Part of a small language model's weights: 381M tokens.
MLP neurons of a small language model. Each row is named by its layer, matrix (gate and up: input weights) and neuron, and shows model dimensions 32-127. Each number is 128 + 24 x the weight over its row's rms, rounded and kept within 0 to 255. Numbers have three digits each. A neuron's up and down rows have the sign that makes its largest values positive.
A block is one neuron, or neurons of one layer that tend to fire together. After each block is what it responds to, as a language model described it from the Wikipedia text at the highest values.

L4.gate9:133144160124087140120082121118163137158147135094150124089126118131138120151121152133130118122146122110141138131103141102113151088124165142057102126130110112161061127140129147174162144140112073118133137124124190111090123151130139128103176132179108076128145204128170121126180168150134087154
L4.up9:117121140115154154171125126158135167117161097105130133110127087112140146130113204104128159125119125082118118125108141124095104120098172140094102159104128114142152115120111149167130169117167098101144124177102130091107111137123162108092138156175163095123130149143121155132131141155116104153
L4.gate263:143114133101113163145120124163159156135158158159121147165163077110113098134127160131121160139129144127133127145137106116135140135109119146108146130161193146131159145083109143158103130111153157120153142175105122134134154077087115127105174128172152101074156171086151107136152160112097101114
L4.up263:130108099162119169145140159142167158150125123153145151129160119152150133137126137095128101117114167165125108134154141128113167184103138127159146140132137146138119113128131154126130113122117130128118155161103160125098176148108105144101099105137150105137131128146143155139167114082106090126
L4.gate930:138103162101118154141148123153119140165078127095144165157165136101176105101126148118110152104163127088141119111141130147131170194113100127165187119111148117139104135078122156152124145144094146159135125132105144129159134177072149136122120093157152097134148125095133134118100137167140140102
L4.up930:114105145146121143147156127149167117119096125111131105153121062100123128137132103161136143137107114130134107144116121148151089168127115109152167105143157184120112134146141133158148156125141135128133117070114195108149116116121136096150172120123112140163088123109166147117138081155153137107
L4.gate976:157121151132126139103119158081146083143136119158110109137134180110124112139116120099132132071136093150119112151188139144173136111149163138151138157162178129099136180126123125132135165164088164126147122128138116147195144125100096160132143143171142110100157137155131104115123120165123118106
L4.up976:108139106088072122112105119132133152135109115105105160088153130141115141161104148147105123133149154077172188173139119155090162142122101134100126118087083159119124129150145104149150118149127147154086134162159131131125141158066115135119132124124131168183148128076128120131109145096175120148
Responds to: Year slot in dates. The space or first digits just before a year in dates, after a month name, day-month, or comma, as in 28 January 2021 and April 18, 1999.

L5.gate15:128100076196134092109111175152065124131108118122123108100138197102092148176141104129115095150161099143134133151163117108119110141146115105142124118122099175146155126126166141091160102128111154107125159159095099138144121115143086082165151132154143142101146143096145103151104116128079102102
L5.up15:139095135163096115112154145101063063162127137096157125091090130133124168120116138171134112123132160146140158163118140121126157104157112072113103122130124112102163084125112170079132120115125157132098182139126102156111128102145111110132110095114133134141152171093086166099138112131096111131
L5.gate171:133092113145109170123143112120111179126124149178107154169115119173138121121101115129141061163124114133142133121138102076130133101111155117099154125113109118124125109124095152116150142092181115095115057088113101152144140146135078134136148077138148090148143091092075122122124138112123108173
L5.up171:140103146139100145136092125122122151152109158107133180146111148136116100106126097120156104166130134153124107174145125101196129076115131138143135105137105143145124137138120161103127107126153114116125119063131088125160129177150082112115162095115149109145096067097134121107123135141102095148
L5.gate194:154120120116169172143146123099101148144108130155168136131115124091113103122194114168124142133115140145138148132136108125131125103173135107082115072116107135182133124123111140075157110124125092135096140099117116107141149104126107146143134128151126148132130163102137152125133078159123148131
L5.up194:138109106125169099092075197143090132102121137125148095107116089114100151114152116184112190140162119085111118177129170147141136113163119079120132133140121147144147155127134120152150096127095094156132165102114081147119123121097125115154171114117122153165135117130125153129103104105098151124
L5.gate273:129131106101149079108158143121119100135152141092086101086143110097122083089118085150126120096139145174107089109129135105146137148122094129081143164137122095128139127112150135123123112118141101122109087144128095131128107115145141139110118107149096114116102152103114139169115088130124153108
L5.up273:081038124109148177109125113166147122137103161064122102061127061102141120118114123114142129118116153171078151132137175117102168141118104080108144113119107152136173132132179147105132109132129113157159159098147145143122091125130165115109119152129134086112137107105181139138131130126120150127
L5.gate448:144110101134144119151169102134093143137135103164106097145134139126112074125130147086115117155164121143124086138119124105141121131110102152132168148107125119150116145139091138079117123145135140086112124109118107134111135128108096143180154091133097155133106174110132101154145136112131133136
L5.up448:114138128113158163195096146091069137097102135151148129100121118130140080094161126141113136135116117166116127119119140105163132093132106125151127149132083125133110176142088086100129129131128156134138144070130125091130130133134122149207106141110118120152153151097126120161172134136155125132
L5.gate450:115099090146121121116078168102130115117090111077110129130142104160112082111114114094100131189107150125124141144118122122132120149107123123135099120127114120127097136102124099100116116109135096154133161138113144145108111118121164141123129124165129096129168074107072141169086130122096185140
L5.up450:115091131137126193120130154126102152098112106097122162130144123138116115119118129141103123114135082128100154129146130149130135137097145106172147113154117061130139161109169134132104123076144091149154132127128129148118144131107158140103130129155101124162128112112107126148130073114119140150
L5.gate490:157123122145096093127137190095188119131113125112118136093138134085139140092136149122104188113146134104123166132129101138116145141078127108052101174104153131160127113115120144115114125152157143075142142124076184128137140127141119120071125122145140102124137132093100132134109087136126127189
L5.up490:115127128143178115149146174128157145139156129074126140117150127109116123148106083125134144169145116134138071137132127101124160089088115120134134141113124120132134169137131157101109126115136160055134119174134111088095099089088104170103134157149132143123117113136093127127125093117113115149
L5.gate686:123093046167122125164099122150097162135127146119120127127131132081123115135170103124099159127129106133156110115123110150067127127106149113102133121158079133138130138109140105110083109151099132121131148138113114158117164122122089104081109134138099129134159125129105144156106109131115143102
L5.up686:148103105132153159154130129140125143157109079116130120143106121112132126096158095101095119152112130180141101131093134153130165076102137130110146138145162152091124144132127125139127122155127110120131142122129099119146162125075148130094159169156126126129137102123093105110103122140140151154
L5.gate794:119108105138118139139102116132077136149113147118143137133109123116128134127137165100088145175119118185133158098090119174148147144143126117140106120138138127101102161095137148118172096156102129122124193139105150133184126138135079097142148147145134155149155095060172123102174142146148126138
L5.up794:125118062153120098158133128137100126140087101082112135182101075134123118141111130104095122134130153139104129119121097139158135098149121119101138101142150186127104119119104132143119122117070139092107167103140142150169156152124112138152136132149112118137165105107117090121138121142139105117
L5.gate804:141125105154146176133127146119120108081126113137157105146145110114120133121124077140106112100130184121154106129120086105136152151108087144101118168121134107120095128109141175097175121100130125157102099127106141105120152158108125102143130105071154145114096128155139130139141131120125129101
L5.up804:116088117112143104127127090152154078135136106071144142138135131122151098190144137108100093134098106125121144110125117121153088166136171149104125145114062141132160108122152101136097122121128118124118116148118164106074164149107082130105111134131115114113105123132125125147140144151102106128
L5.gate896:106113145130145112150111123154159090171119121088137127120113109110128115165100120118122130164168153083128094110196155142101146112154114118116117137102131112167101122144122125130169105108157138113121135123124155115149104135115144156149161112152119109142104111191119114110107139117143169098
L5.up896:103095154132143172123148122128130141106131159088113100109091142103110091112118134102098123115145136164108060118101109119131139128117137129117100139117093158152141109092165147059162152149115114105094109155126149092159111151103155136097160145133180130146149086129120118158124130158114081103
L5.gate1189:125124122135131124123103150101145136103126075128140132193140108129104116163169120122128128147132139132168097108103080141150118145137121091090126106140099161117140108110184144179103132101179104112105150090129170156156123136125119109163176102135151118147106102126102136124092110140147135112
L5.up1189:136111122118119132132127164135137187124103125118151122129113141116142069147123166090133131145129156140127135129070131146150118142157149094131148133156150184166108121101117110155137126107105130083150116121180143146146139160093143117102156098147159090100107101117193171150186100170100137117
L5.gate1213:101135138148134108086143148144148131109076164091152125136067119126137103124118142096092130106117108173112124112099080090123118122159124130148120189152119144131137128120103183139116144100130123165183091075142131146130153113132140074120171110145148116114120122147163136138132157127172129131
L5.up1213:110119138148118095111155107131090141189125139089130129137132156105133104138102091121147150139126095119106117155133126102151108096140118146104124143142184136162164125091100118078125104157124093124125141119148117152140141091098125139169131148120110143125133120153155142158106086107153144144
L5.gate1405:128128172118106105059100138120124155151132131117128145141121167103137134115135135157137120116141114091157124136157118106127128161138128135165153149125134120116116121153134112171169106105158132189126176186118134115182158115110110131169137072109131121129140143134093153170083137136138137119
L5.up1405:149115148134120140145125164148160137126162160122138128122122123139150095125140137114104105164106103084139107114167124138125175173114177138112108149136110147149172132141113112114137105145116093173125143146126162116145176127101109125200163085127148096143136094140081145144140134100118080163
L5.gate1459:118108150134152129137147130090093135134127142109106168142122159126150125131101110133135124114147140117141104120124127137116098090142131115151136122161063130097144177145160129119121090131096127139093115123111164124085160097078114109159146130115100135118131162141176125153130126111102128168
L5.up1459:118088116108123096124132149129106122140109143094138116115127136157135150112159099115126086121128115143146140119122090149135115138107115121129134159149094182144150146116175172113147154108117109137139142131112135091137104100104108158143152176102144144081122140128094155140131090105115099120
L5.gate1522:110088150160141120118107153142161156121130099117126105130127110123136065150110149074140084130149096115161103089131106141099098131087128148147170161153093111144156149105121110117116113094108114166111160145141138153152114120102109116124130108143116149132062131153117129184145148171144127137
L5.up1522:104137146130092123134125132103163148114061164086138134160149124153136093126135126108152102131085117103131134122133114129129111155172121102116168152143153136136162133110124119164139156118102118156129138105133129113164115137095117118159151118125109123178109152137157145124117138113140153144
Responds to: Occupation-word endings. Final word pieces completing occupation or role nouns in biographies, such as histor-ian, profess-or, lectur-er, sculpt-or; also career verbs like served, worked, studied.

L4.gate47:140136139182111132118159162132096141114169111157126122146091160142141140120151133072117174139131094154137088104126126098151162142119104109127116104104123093134117129137125142168107172079159103167173094137139115077142117129084124115092146129132137121112159114131142115160093166157140161127
L4.up47:141123110109089166177141117118100153169100089140101138119145146119134129119115145118132119178137085153146136096164131153105126160119134123127139162093127150116132152134137137117138119129148147067152117094082155152113141098148118165114105113133107121105111149145178141116105135140139154136
L4.gate306:157112120114154087114165125162122088112156132092095128110115134123155132127113144139127140115136118146102148147142114122127107123092128111155110099150101124101112118151115142136176096111165124114139073118123128106138120156111117109108098141094121111136118171068087137073108124126150164126
L4.up306:102102130126152089136154185143140131178131072093137105123117138121142106115166071082127167144110092113123144091151078152122145136153145148135157108170131119141173152150171129147154116114127111142140093112122113131138126129091133149159136176134113146150166170128137123127190066149065138136
L4.gate723:118090084149113099137147138140088175119123090131128129152122119133123113132111126131097086166106130138105153122151077080192120104203114151147138172110140145166087155142134154083129167137123119126104119145099165169171154128141080113129137143104143132109162126153124110121157131123125101126
L4.up723:096112153128084094166113130114115137146117129105173134095089112079155145098112125100083126065124071153133098141139089116146104142131140148130145124185107088149142137123124096161123152113144124123150096145101117168181091115129152128154111099103116147142130141141107108117106109118102121116
L4.gate1355:098150136119117138104217093152101105129099144161104136137135116121105191147133137097109104149131068128107151136141153135117151177131115143089168148116108116148137119149143111167108132108153086109179149147109120145092159090143119124095093140092141082161166128106144142091082162137171118112
L4.up1355:153188100133151131103147149095135170131094133130132124148144098120123171144118067130118136154096129141168118141120104157121142138109105117174173159118116143183086126156135140111142165135177125112129138108117115114082100145071168139133104157101108107190158135153131096142061091161153132116
Responds to: Section-start boundary tokens. Closing parenthesis or line break ending a biography's short-description line, e.g. (born 1999), and heading ends like ==History==.

L4.gate437:129115114112138089138130100153097139118126112097138121117115140102118201097120113115124087203118119137177096122166126113144112157124105131124108136136088163143111166116139123096099102148137144123162118103150178103123129096144136126137144134131138132096198083138121141124132158115084112083
L4.up437:138108115150186126161146097132133111150128125085131113157152182145101142121166103152125103148120142105145136119130118185146109110171125156167098126087115133125111158091106125149138107152118070096112106140138113123125133159111108177159148166123120077149096099106130101197151131127130125107
L4.gate485:163110135132145139128127077093138146138131112101102147109152151145141126131108119128098104136155113108128147163109140181122138135111108046096111128158105143130156150064126132088163138108144114127138165143114125079123180137122127129167126166126102145133114151108130165115102123117108144186
L4.up485:096127076136116141098102125135136113121144085115132139145087180104139164131127130105095103135123121119124112142111141104105159108143135120101095121098110195117115127126091150154104109130110126125172123123145131113131150138170161122120164150138126156126157141091141133114159135152118121099
L4.gate1465:122153112145108141107095100116081209129106142121110139104094133116112149158095125084141085183143075145128088151128104096137130122175143150112121115181093156131126119155118132128145093165115143100109143113166165106158102127184093114136128118120107125151128119137124075110089118135119161123
L4.up1465:098122151139152176156073132104133090114093125106143111134148113116151091147170148159159093120121158141139107131142109130176124132116096119113136083115105147104129132154147128155094106124138119116107135157137142183149147137109082122146142167142119171162120141115143073105182093181154132100
L4.gate1493:156164091147119176158103122147120113087120156164162134119120141118129128112092119116149086138109125156120145110160100120118084138172117121123139125125093128109109107148131160127144142116130151094133151131113125159104173091132149123156136099125171139188137101107154077135119079118124110155
L4.up1493:156086118119141165124131112107130136074156149149108100172132113127145122105104167126115111173144151149121102095126137126076087080121127087148159156122114137092105145091146151103147135154112171111138175090153173147136173159142133098139168147178120102183152116169122098110123117163111129116
Responds to: Culture/domain noun completions. Word-final pieces completing abstract field or domain nouns, mostly in culture, history, economics and religion contexts, such as cult-ure, econom-ics, relig-ious, history.

L11.gate625:132133104113143074110165110098098157121115156109094113141156110122160132107172124130154141110130138149146161128139102149117156170119118154129113153137105130085158125174137109146165152110135161142134187118083094117151154128119066120174102105097146091168154125151108123175103125085128109131
L11.up625:179133094135115115110118152155081139118091140123124132146124124156131152133129131115166128113133107134111118133158117164102176174139121130107085128150093089140116103133141138151135101179127103076097119084141130172135190139105114078142118162165124132142143138162097074149117152063115124145
Responds to: Name-to-description boundary. Separators closing a person's name or section heading before its description: title-closing =, nationality words (American, Indian), list dashes, "as" and "),".

L5.gate39:112128158109135179122126111131123153120147105101103150116115135129113099152092114125163117127120083128145128113155162114116168172124114163152099134114118105143097107134136169130134128135159118103114129096121142132097070164171161127133159095183150092135139132130140197144079128101146132109
L5.up39:156089127119129099173093142113161138137165178152061119153177129107165131120142116098158091120100071103157123151090127137111190183114132109092128150116120166157118124099161095148130124094133135160130109124117120127108123107151137100133095156106134108117177100139142080156126104141101145132
L5.gate47:117135161108104156123119128154143137140114112118100108173113130118139158124103107123078140121160124128145121129121133132142104124100142151153136161126142155158115135127167115115135122142119087125093170134148112104131088142123132168114140134132172137118111128111112122102124124159151111146
L5.up47:144098173135165107150070128133151120125087165057109125151111125123141160128121150130099160148142099159082159122150144124117129140117104102126104126168137147148115136161120125120131128117109134146093134117097135088175136155115116104124145096149126104144125182106163142142152091173130141144
L5.gate143:173119131146079149140123129148128174095110158094142098132150118126112135138120139181115105130140090139155122125088173103163143124137144139143142141163110127122145092122095111143111153126118152144129121148131135134123133133112179087117122119134142115138153140141159126149122131113146153137
L5.up143:104077128168117135155101119092165186124147103115097152130154132138133125107167090141127116123134146087130115122139144105165109173142099115102156113104111148138141143120105154166113160147154081106117122164150099072128152156135110158168169132107179110146105099119121116110105127153126126100
L5.gate179:145128118133108091142134076126109126149179133110090117078152100102154111142141127147125167131132136119134128147077144140115138149084121164126121077099126168125163153107146118135116135159133096155151112158128185130106091107133164143144144124146110103111115125118117101116162125123131120122
L5.up179:114129131114133092136161121074119126127114143124111121112153107151187106139166138131135131163121167138143105128096101115117144153119115160137159099095115128101141130093114126112129106185114080140153175137134144125133108128120135132148127160145132114144125149139083127127127186140110075142
L5.gate398:130137144145131081111128116108115120144113159150149073102108144139137118155132136134099132117123103095136120136094088133116095193150159113107117124110114098132103097124105115109154098108122077125146137143129138125076145107127163119114120146130114118098103080163111132119160136103140103092
L5.up398:126127094098128127160161154075110162104196118141161158157170166110171150152111143112111144124130149124117136139131138153090120140121117142129085159082140122113154136107124144101122129104175090142124133136110156058113133102136151148113156123156156123091116077082120138153146137137083139139
L5.gate546:161116146119128123138144166074131123118167136099108114113109140126134105129114091122099162099136199095138143112129154170131121085073135097106126112089121146130084138140119136090134129118095158171108156143145141149136105125129105156131129108107156131113099165130109155153121111134148099185
L5.up546:145112103114116114134142153081087129144140139090118092125155114087097115126125156132126110129099179093166095108122168149162142092121105125119137143086144142144109149104106116120168090125112141195118166160182091175095094121127119097112140061116168096115116172150119128116139133144106128117
L5.gate631:113123129153164114106153160114164143123154094085125109146163144139140083156134145132119123107170125151135122134148112112120114134146179139112135164153129097142092156123142129130156144119126117079106110156117115099154113130108152131132101139173137131133160164105155177145079109157115133111
L5.up631:155130147138132195156160141122139165120122097134111155105117147137134112133133158101145156128165122119193101147106166136164131137112116142135121147137115105117152140123114120159137133165135135097131111137169131080151106144148140152113128117161113100094091131190131140107171139180126118156
L5.gate705:148093140158151158172118105080161102164146133108107094106092144118134157149123170146147142118132107126145111108089138136155129126123150127110132202185126125121106135141165177133154147152105076105109089113121165088102095158112143170118148110142116098115116156130135106096131136115139097131
L5.up705:131139129114064169183146125114146137190123125103139142093113112115109106167139161120167153134089108142148149154120113151122175114162147102107108184175139143152134140146116177134129168127119108151118097154084134124115099120099188159126128104140148116169146133119129167134148102142137143113
L5.gate737:142171170163124119125108126083164106113103149098099099140179123115126131104120111171133161094119099153127147080120124120132141100134100103138140087137114158097136123102142068159077101144128108132119114183090141061154115169160088133104155124135121135119102123130142141090171122145142093100
L5.up737:147179127110105117111088088162134127104151174120161132144161125141102164119097118140120121119098121095078130131116122092143156130108087112112123133145131137099103120110113095127114120127144101124138137170103140107130161105134115126140159119160137127151132149163105106112133128158093150076
L5.gate765:132109150124165141134126155118122097124134101146132157124110163149143114167174127138151127150098135114161153142095134072134138141174157148135146100137130145112124177078103135159081132123122112170121135197141176150119148100113132130100142165125148125110136144140141087140103120118128150184
L5.up765:160112117148119117175126142096104147110117181087096148126099109133115177172099118132152127141115097105107087096117102133151120128122158132110133142132129135117146114134135103168090131122175095123110165120143155108124112108107133112129151112165148107121128117120104084145111096122128131151
L5.gate1089:139132108110081139128099137163106118144151115177131128140149120147162154124073160162148110153112153143124089127093138127094125118088104142149114135134144133092145126136172147139146084112118113165121116150120124093112129119118127081112140127130131120102135129117110101138140101152124108087
L5.up1089:140125075124135113151154103118141109158137152123135100172129117118131154077130112133136100128138108141135119096120127126146116071108130103124105097163110163172101136144121120096129170163102119128139156114142122122116096125076142166137158139146151130085101139110125128153104113168151140127
L5.gate1190:117132128099122146142160083149135134122115149137135141166115083120116104115156133098119164109108117192173108121162167131149113105101122104146169102158141136101111091103119130103130139135145125131105135120120127103109158179127106152104085111169096126144123183138121149167143118166137137097
L5.up1190:099164164161136145133104113149136112064162125111106139098080172164111150119107202106102104165123146118099171125101124077155119150119106119098142125124098110069113102179121119141102168146157148130116175106092174096149116158149163120113158143158170130098079132142183109149064118092110158126
L5.gate1247:103133143105114124118140114097154105153131086107142152092129144128133141142190109089121151136133103167176135103120143119111120167125107122106144129173124118109172082122118188089197163119129122105128131131118098093174096158149163134107132153113113151095176151119092135135105115144135112139
L5.up1247:138156189111109121117121155106111115144117090178154185106131147114126149161125105084093180122156102122087131113132126116165164126127156132076135147132143121124120100103120137129083197148134149095123111134099097136171095117160159114147122101151076116164120119092088126118114116136123143114
L5.gate1326:084150150102102114138076083137170103115106100129128172103104102114172135165132131143121128135161108131081131104120110144157141138153100130142090137157116099115153136151135128137161109119108098117154168133147108094134123155093106111107133100157139128167135143136147104098152162156135157093
L5.up1326:156098134110113126181138140118132179145100130130140164112133135143089132141103130151098125126177136117089150153146123154115102168122159072100125184141156150116053133095122093151124114106179127158117143133095118107115105139114170147128108129096143122117112185084125119131147078109187093117
L5.gate1363:095155126145146120121140149129141132150118160130134153133127122081108075127113165139140144123141168102133108105117160110136122128098175135110131132132156131109109127093132125130107127144138129156075162148125130115163125153136171086103136134176145138157131120111152088187104084104135113104
L5.up1363:157116122123098132112085105103196148083125147111147143139179130131136102119117151089127160092141124149163148127161092087117118122161127138128147090118101156132127149115094121140117138156066113128135094150100142112064118173131151145120110107178167140123125128126170151146124170110101136119
L5.gate1435:127166128131081132099130079145104087145127118157127132150169131114122137158119103106147122139125149119129128124121121139100169151128127165124141128116144108090120112151125119108155159157120123151136159155108124140060117150114119201133128097146147097153169127169171123101144120102150127155
L5.up1435:120164147106127149147122139166115135164133075166111127126144088147146155134123130130152125127124129140084160158116121167134155170146117129104091116159151104141147116144119150105127104139138124148144135116132110143145113121130120163143152080164135111089063139143139109149102175122126127160
Responds to: Year slot in dates. The space or first digits just before a year, after a month name, day, "In" or comma, as in "12 April 2018", "April 28, 2022".

L11.gate901:175142088100088110122120134111127141149137103138131171104142080123102133072123101125137172130116100133155114130100092121096188101132129135180150141134121143107077124119139166135168151158145119133154170120130100146139129160091116095107137117146103140162134135133180125162099109141055102090
L11.up901:128119120110101119147101148135138116130148108140092147121127120107133150114093160136141145176102100131146143162096100135097164118130138120137131184143125130083096124090070109154130130124126145111149164142104122169130131134113157144124131155141147167117139081140166131178112173121145100090
Responds to: Year century prefix. Fires on the first token of a four-digit year, the century piece such as 19, 20 or 18, in dates, headings and tables, e.g. 1997, 2020, 1783.

L11.gate98:088070117114162101134150115154176135128153098139141111076145081116153129122098147081098074136097103115153119114128120128130068106144201148080082117166123126149147151116134144151121125105123152149114130104132104133152153088143148125125155125144167105105122138158132114185139130162122167092
L11.up98:113152121135133114120126108101132162126128116086123163142161113111114118123073154110084091135162137155093164099128140154174121118123137136121137088110124160148175171153164139121140111117115134162109120106133147100154135124129150170121122113152128086135132111087114150163101093159095161090
Responds to: Occupation noun endings. Final pieces of nouns naming a person's occupation or role, often after a nationality in biography lines: journal-ist, lawy-er, profess-or, basketball player.